Weights of a small GPT-style language model, trained from scratch on English Wikipedia.
Size: 12 layers, width 320, 5 heads of 64, MLP 1280 GELU, 16.5M parameters.
Architecture: RMSNorm before each block, learned positions, no biases in attention or MLP, tied embeddings, capped logits.
Training: a variant of Adam for these matrices, 623M tokens.
MLP neurons of a small language model. Each row is named by its layer, matrix (down: output weights) and neuron, and shows model dimensions 0-95. Each number is 128 + 32 x the weight over its row's rms, rounded and kept within 0 to 255. Numbers have three digits each.
A block is one neuron, or neurons of one layer that tend to fire together. Before each block is what it responds to, as a language model described it from the Wikipedia text at the highest values.

The word "to" right after a verb, adjective or noun that requires it, as in "referred to", "said to be", "chose not to", with occasional "would".
L2.down253:149114240158142090172189124149097103142155099140165117151137119135146156132148050117142184142106115125102072141148131149128138102157152132176161110138109218138141151199131201140051174154119135083133085068139143126092083099128127155148127112131154114059091179081111090107150173114107128136
L2.down830:164170180109093141119080133119128107069050116106092151149121126148132139121154141146151092150082102107132092166123172123112097047117130118139105069103072128128131136121075108101113116099130123098041108163133179132135106146104141138126088128111106150044097128128142107169091138114134152121
L2.down869:070118194125098127096107128142106146124169143156181123118152143149085101162127117149130151170118108184169118124092151099130115119096085099175080162088113073097167123153118165085119108202105195094136176096156152092118143114103063146115116142150160159073177112103158112181153120080130142107
L2.down891:145196175082122164137116149092108137145123069152078095096188060142142086134149191132118109098135041126111107153151112086172125109117114162144039108165120132130092133158092072170093125126143144128068150142132124134101109149095155128135108151142142169101135133143161061099148149140203110193
L2.down984:135147173168097101104098085110123158093132095100132126084125094099155082153122139178134047148114100114108068169105120098144109161131144189201137086172113112116166137166142145131110122178109172121172098136100155090149117129094090185113169102120167098123149116104153127142075136081136159173
L2.down989:102135182094105119120155140134146156128198114153194066186119078133149118186167129141135161140115116157101079113111148118161107057063139170151141144157127132177133092149120144152133077155104109177107106143105130079178137155093109137160133142146125150110126102211123096139123092132115124127
L2.down1001:164123156100178095191128121148162181155131130055134081149126180103156162137148187156132148135093136107121105154131116124112144138066101158210084062099140092123131156100107169166117095139090176120153212113062095160119117115149093103108105146155140147171158105172092098178142099148124124155
L2.down1217:082179152175116118166147086155137091106148119173142189101127154189140115132137125104115156168114131092135098173172120126106160162082154119159146078173154193089099150089120199112163088100073156139138124132151131135175106111119070087131210117138149135078029158134208095128148111125131184133

The first word-piece or letter right after an opening parenthesis, quote mark, bracket, or line start, e.g. "(quarterfinals", "“Reunion", "[push".
L4.down515:148112160142141155159127108161170109113164110117121183151150114165106134162114146074118204133106061131144145085115128125067174110143134068130083142148100050143173112168103142111119055068111139122107143107110110147168152146106170139140102142157123142112194128152108070142121186155121117086

Coordinating conjunctions opening a second clause after a full first clause, mostly after a comma, e.g. ", but", ", and", ", while".
L5.down260:136072096114117156118159084143182147121110113110083111145074105148130118085130107127106127150128084098121130154153160134128060133155141073115106087080059163137183113166139149094156145124181109108066160134094124138142186176123106109153073135110172133209147130134170115150168216107140092143
L5.down299:201165144082132080087146135153158097149135084087119083162176104144089092100099175152076152133123120170094097118128174143117140076129164069046083079124081134151157139178111088102162153082151103062156132121163116188072098165149123100148144139098153103168146125110186056074159097144114100141
L5.down434:110114150128155112142081152138119121101157166098086112118085154123099100097132157116164184113144175178156187143090063148137132149140102187150093070055100166126085126158143137143180146080120168166105100161105160117151106098106098088106093129108128169173129152147120085175127128123154109140
L5.down681:082142114101116111149187138141138090144120150075141078136139149132098159159124123089114168128128168107119204132169159162177167089100112161089075127109154097145122160176139151142159116155188107136150074088091137162116151178178097176152140155137170176224094125127151137154093136089110110147
L5.down785:146151128140107171136127166094085121131109105156172201111132154143185117170126107129130143110135129092169090118101149112143100162111105129147129150107161093154142171118126118124118116143106159098089120111134041103182116146089107111132128133133126102111126122177174135148147126105138186121
L5.down848:089120175104126080146122172136081130123150152111128142091086099144101150110139180118103181130138129127148071117096095149070190126168145091131102115055039113126138157116073154170102075127176167133099127084084149164208198136114150114143119128095091115126165141138169110103093138127145094069
L5.down1028:093092145083106097102102131111082145035116118176147141154133119120131166110134105108108077145095144164069162180112120124152040130141132035144124121062121142176094123106125097136110173163140164135146216138138128151124088143124095094113105136139154074104152151118140185144139143113174150120
L5.down1041:106192154077120178116127125134104164126148080078160139169082121109166083128164139156147100069165066062142058124126134152139133052134185120131085124145192140097086127197139136134125162126124185100131098192129096097165156140147138148115162144031119167081107153116140110032103097115080130154

Pipe characters closing or separating header cells in markdown tables, especially near the row's end, e.g. after Title, Notes, Year, Date.
L2.down289:153099096094152164136151113080103140113091071097132128124159135210173121087138179118161129137113074115174147128136148116168036141146157172143137132151120144133166118141112165157083148101126142111127160166193174157141077109122045184121124106130164142101060156050153093118132172120172128133
L2.down352:181125144146100153174128103152133102118128141184111085128095095123161122152123081160152157177206157128095127086079081121153132102130113116182118130148153111096117134113137164098114113124114124117175095088136154132128061155041141116145108119127125061060100127115072137149112140130107140167
L2.down508:138138121137106125168118108142101196090135159179100121144148138143160201114199174137184202064119093127156142123140113078148143148128125141105144123135150156089125131067163118118180097113135137169170183179128121090109164174093116124132132124074141067089168142103134070104098125111166157104
L2.down574:120115148105118112117190124160146124139113105154115127163121031116143140146118075148153105169075088126068188159122136132125081175161099159150110124192091107153124143124132075105110107043103175139150164146161109143125088104159146128151110108117075135083146143070122158101152153091182111084
L2.down765:087172079113095152137123143131074124132115110082128158124088183120173118160174134060151157144126115141144148149127103204127156135145131157156088115145042131110136131116090171100100145124109179080132157156136167142159122147132133063109070120096108130071138154086200155150155098137153126130
L2.down881:071189148085119117154150144180130126168171118142229116125169145152123138158153148142131220139116119125157161120148143171145159120072128148150103148135083111101163103182143113114136037128163177115171187128163066134112158166132106145140129133093152158152142148161214088178082210119085099101
L2.down1027:187171142115116063122139131125147157107093134101146114128163100128150136125170165150149149116078112101110120114159140199176156110113108108150109066202104152130148162109097112156124128065092139122217173167103112128110095101176120105153051084140144126068149146080136121076154145133142131165
L2.down1062:100099159182144123165138099149108119162113108157143144159166089117122125169151076155198145134171184118115157108069095105114123111141127093157097148127112128141126147088112133079117152207129177144146086152129135121173092148066096106156127141144116044067132132121086156155137155130132095143

Role or title nouns, often the final piece of a split word, just before a person's name: Sen-ator, May-or, Direct-or, President, member.
L2.down101:147209173143169093162121136137060086071159154193107089134094128117145159116093106138092133141157160152096115177152116085133103133151161155111169130157171133107084170122165123175199119165168098127107144120175161124113142123157185200161166134150122096137127064169162120075107101139140107145
L2.down149:123146146144144132117153104146122140146187179143114093127143135127159128122133061120113129152153111157099090125135156102116153167094136134149106114093127132138148126167142114185159116170146160060104193105127131092166133101129130141086155094105115104121113131042123194107115127151133108087
L2.down533:121129108136185074126084120135128119123194130136164111119157119082100105086105117078159124142047158171169111080103144117133076109057198138159119166124147137087110117134104099156149142117131112099166101157136139138094128151081117144089102130178141124106131134112115102089149091196136144086
L2.down637:122137141126100154108190076170184131139154138107116129074176115130095094106070155110178166134134142122066077090167161129107079168168201193086071119137098113148140128099180079164214112146170130115124100127139129160160125102090089183142089141106103081047184165076075105071189147169134176145
L2.down661:128155068138075066160148113194140168135125094154140113118186178087135185170122203129083152167117187131114172129130149130121129107049122135107113133153094137107101104101084109098163108115127146153139145138149090134078068138252160155131161128133136140142059094127097113106155158104111165041
L2.down672:100140162175149114162142120164097184076174150157132110156129161155095103159108106123134149118158158122146114066159153123098153186142098141099130157178159148151103129141169061160116085103137113129162139070171155079137113124194115191133107140164081159078087123147100072125115182190202096104
L2.down1066:075094101125158141148188128193166130134194159171171147094146173117126127125082077097085103070100110130059113098141104127137092131084147133099148178140198225113124131123161147185153147114201073151100172136113081106099122148123171132087080128067124133100202075136142160155116166191116133158
L2.down1178:161074138134099112156116097173210122147170145123163110138159141158144123173147110124073081095092157147115110082209130123121185144121108170128168170122188125145084126194093112046143159165125143127179178114185099111140080221161138106124139164074163098150102146137112107092060129164139112160

Fires on the word that opens or continues a clause after a comma, mostly "and"/"but"/"though", plus attribution verbs like suggested, stated, said.
L4.down361:134131128144084161178156121106164110185129143133198145125080096168114170134094190136129128089111113153131133129138089095139244212143075079112146127055146165176123143077129117094116098098059155123148116143092096116124154152120085117102158103148135123210125145130147082109149157127147166154

First piece of a verb, often a split stem, right after infinitive "to" or a modal, e.g. to form, to particip(ate), to exhib(it), init(ial); weaker on table numbers and pipes.
L4.down79:136098095166160117113148119139138145105163141104089137129168076109150138151154096129129125143098104174184134092096106171062143127147091049086146170084105118147187118138119124169094166149159150107125116101068128173119075120141134161114131162110187189065151100039198184152161135106088151136

A lone first letter tokenized apart from its word, right after an opening quote, parenthesis, hyphen or line break, e.g. "b|elongs", (b|eta), all-c|ity.
L5.down411:140086119123106159092108113135088134132113155147135119105102131097185106131186073115137140081095141099039145125131122146197127183142110100120136103119142122125093162180153150156140095130126124120114131159097123149142105101096134114095090122112128174255158153025127099154096128152136128128
L5.down506:162131170076110135163096092123165145137156152081107119074173149114118156129131137162139089204135143125089141203114110138160160132142081111122088128119163176112158107171143145123160162047102063107135166117117149101181139096133141134086115125138124079255094103085194118123122123156146169204
L5.down594:118091082141129141111113149072150089075143109146126165161118015118108142231159157125143148096130096126130093135103147158109168109136161115139084121175132100109105130168114060086099152122113114125132084096087085098052141140196151089138113155166156154138142082092156125115131193177143091084
L5.down599:078116134150095114122128098087116115134108148149112109161106095135165134142168142202178187176106154103097137125103192099157140122150172107142100198132082112126141112113119076123135057163090100108135071097105098142089160100128157092126140102119141129173182094103200115135075090103154136077
L5.down843:163098122174113095078058113189127102090172118130176154119157174112165075085104056131108130155133130168097147133148181133107145128109093092123130158170143159182057117150136130098116146187205062124102169146086142085114103171115099143080075112068195104176181131138117051104065110123125097140
L5.down1064:143112116116113108108115165134084114118104116112112157126100091130095138155086062140142167143136056105135060104159195123154121099208152103108112148165111142110175088101204110096142059106188109167126137077135138121122121205166052124162090105097111139080186134173133109150194153136140107167
L5.down1110:068178097173132147146143165160126108115120112181143084173105096134146057098144113084129097109127111077128117182066146120173145137083122124119138135128111107151119157113210108124172171164178099129138148115078106154082148128156135118130131145076178130243112157058150132122101130130158084135
L5.down1246:137111126174137168137104128154095200126173156129109119125156069155148127116107071151169121127077126129136108200110156159149082149094078068111068112080174087132088087126162142117093142174162080155147105115087132086143120150165129087111140164098112117162165114102139150138167106137171110135

En dashes between numbers in sports scores and tennis sets, such as 6–2 and 0–0; more weakly, mid-word pieces of proper names (Dundee, Lincoln, Vancouver) and decimal points.
L4.down751:103130121117134064068079085181162108087179165098127088156124113129156085141083123144131108097116112143181108139126152064100174155089167103112156088120083048147106125166094176107121165145103202132116106126122140139144096159138191094127123135071106106108110089146141036109160182091108062137

Mostly a lone "h" piece inside a word, such as LaTeX \hat, Johannesburg, Isthmian; also clause-linking words after commas, such as with, who, though.
L2.down168:147115206171116173063100128081137150123097093112105138129132136121137187141115158147091129118095064152179149113088090111105123137157118150148155140136181154111093134099127113127115084090134152139082128116154092076120165078138068087138178116109117190074122065116150238089118128060192128136
L2.down170:120126090142111088206134127146080176115094155096157141130105142179175067149154129120120080190074121142128142179129106132158097142144119123137129086083195092154147124173101108104099130123154126117063165113139133125168116164169132154136195155113161156095086160181179127116091076121122178101
L2.down372:084133157143152070107195104161101104106068128119138153109124148096086133145058107141156162086124121129125148119103116123159101189143099139186119153176091157152165142121090179146166167196091100142165102057148101153143135101114200098115118114095144183105186094125160143144092131146156164071
L2.down431:109032099099073176120095141139099132133073123050132095116148146148144128126106158139164120105101106117106132115115111064113127121116109161104126137119153156138191128127071114183154140114122133117070179134181123162140152135140107065179170131128161119090160071163123156142097106090104094161
L2.down757:167147127179128083109215146167158124114154180080167170124144060172096121134183102159114146076088106138118172042090153063114182107127102172069106126167133124131159138073049071155154183086147105091134165099111088129083129085148132186108105133105098189099166127071144160111107105173144131094
L2.down829:140161098090167119146130170117114113122162101132143130100116148154094107130152179086144110148130121115139029087186153151172118149091211123095125137131145129083117087155145108162196128098105110152136083149168185160043146142119102121144133127149080153055116145141146072104149159137179134152
L2.down1119:191078142141116151128145149134094104188101141083175174163181134094094117120125170181133158135111110130152145129093138115138143105136083118132106141078111169127103122186142084138184116096164057084090124072114072165098187088127126078140150162138124167112158118097166146140119084112088159142
L2.down1241:057158093212166157159121132106125098111098167118099201154134160109195167125128121127146086137138119129149157107185086156126111175092115155171120117194123083123131111142121171125127121106115112119132100101118076065128163100096170118076127124107141151111092162093169091143162187056099090116

Last token of occupation or role nouns describing a person, often a word-ending suffix, e.g. attorn-ey, entrepreneur, comm-ander, journal-ist, director.
L4.down192:125185142137064127121169121084161148151156102118087146086153131163090104165167169071153148129133131152096153113156094150135084137174101190111129128160153103141052114134083133111106182118209124153163180125124139140127096126158071138138141119142109121097124205108115066092133111149116153151

En dashes or hyphens between two numbers in sports match scores, e.g. 2–1, 1–1, 3–0, plus hyphens in compounds like one-act, 100-ton.
L5.down24:079142158083163124157137160059141152134124122116140127149102149120144090139097075158151131090179176098087110073116129132135103217129147182162115087082124099084157144098145132140180113130160131113117090130057129179080120143141069152080135145152116108134121126098086160106161116160127124136
L5.down211:156124119118074120130082126100107130136091135091149139043138137110155108085087151150134127130120145130106094140151085167086109080106092107112106144083127120123118145184127161112142110139067182093145141132172117116082053097121141074173156117107206145181090101136160140144167138197167106068
L5.down326:095188194107125090152133166144116142112140105065153182167142171080158133096144107189095100099128083131147034200084101184103156212100125170107184096096182169135140096099101147118150129147107148092148129171069126148089111067126145141135165117060123130151116125126123149137140102106130090129
L5.down369:172202106102127074069146165124090066133120129213144127149162188170148120152173162153176108096087147172186131067124153145093105097145133091171136117210125135128182156202153132142169149124143206126182105135103143144183157098146181122106147170092128121111106100139165125134152099157164124110
L5.down568:144115068079071116120110133139121111161143105167130095138125164106148142104104173080154121078147182086147161111119116130081161085149105141118151160118081186130143155223076152121102106148129107115094132139118123134188122087189118088128169170095177106129142138152054116147154155160098136108
L5.down767:100129172112134172142125130112138067106156103114165108192120118098148114161097144117117108119162117147138104106106119124131184140143111144176120147122116104145082098139168077071129114146117076128125166161153101119169148185188129166141153111100161086094128135110099098141203155148159178085
L5.down989:133102147072130102147111138189104131120123126153122103047132070091120093123173165108126112171120120090107128097142133155171152077107104134116175138128148089168147127106109078154190156084093124120110054165111140145143083159116160121182180123108122162119098113118165108150157089149121135161
L5.down1099:209117103096088195066138147141167111176128093091116108167141093124134113134073168110124121118097136128182111118148097142130129133075129144101128124197181118132080140139112127143113139152159123117128163069115046112177062158130147117131096165109103125127086151104202103075174153147084148122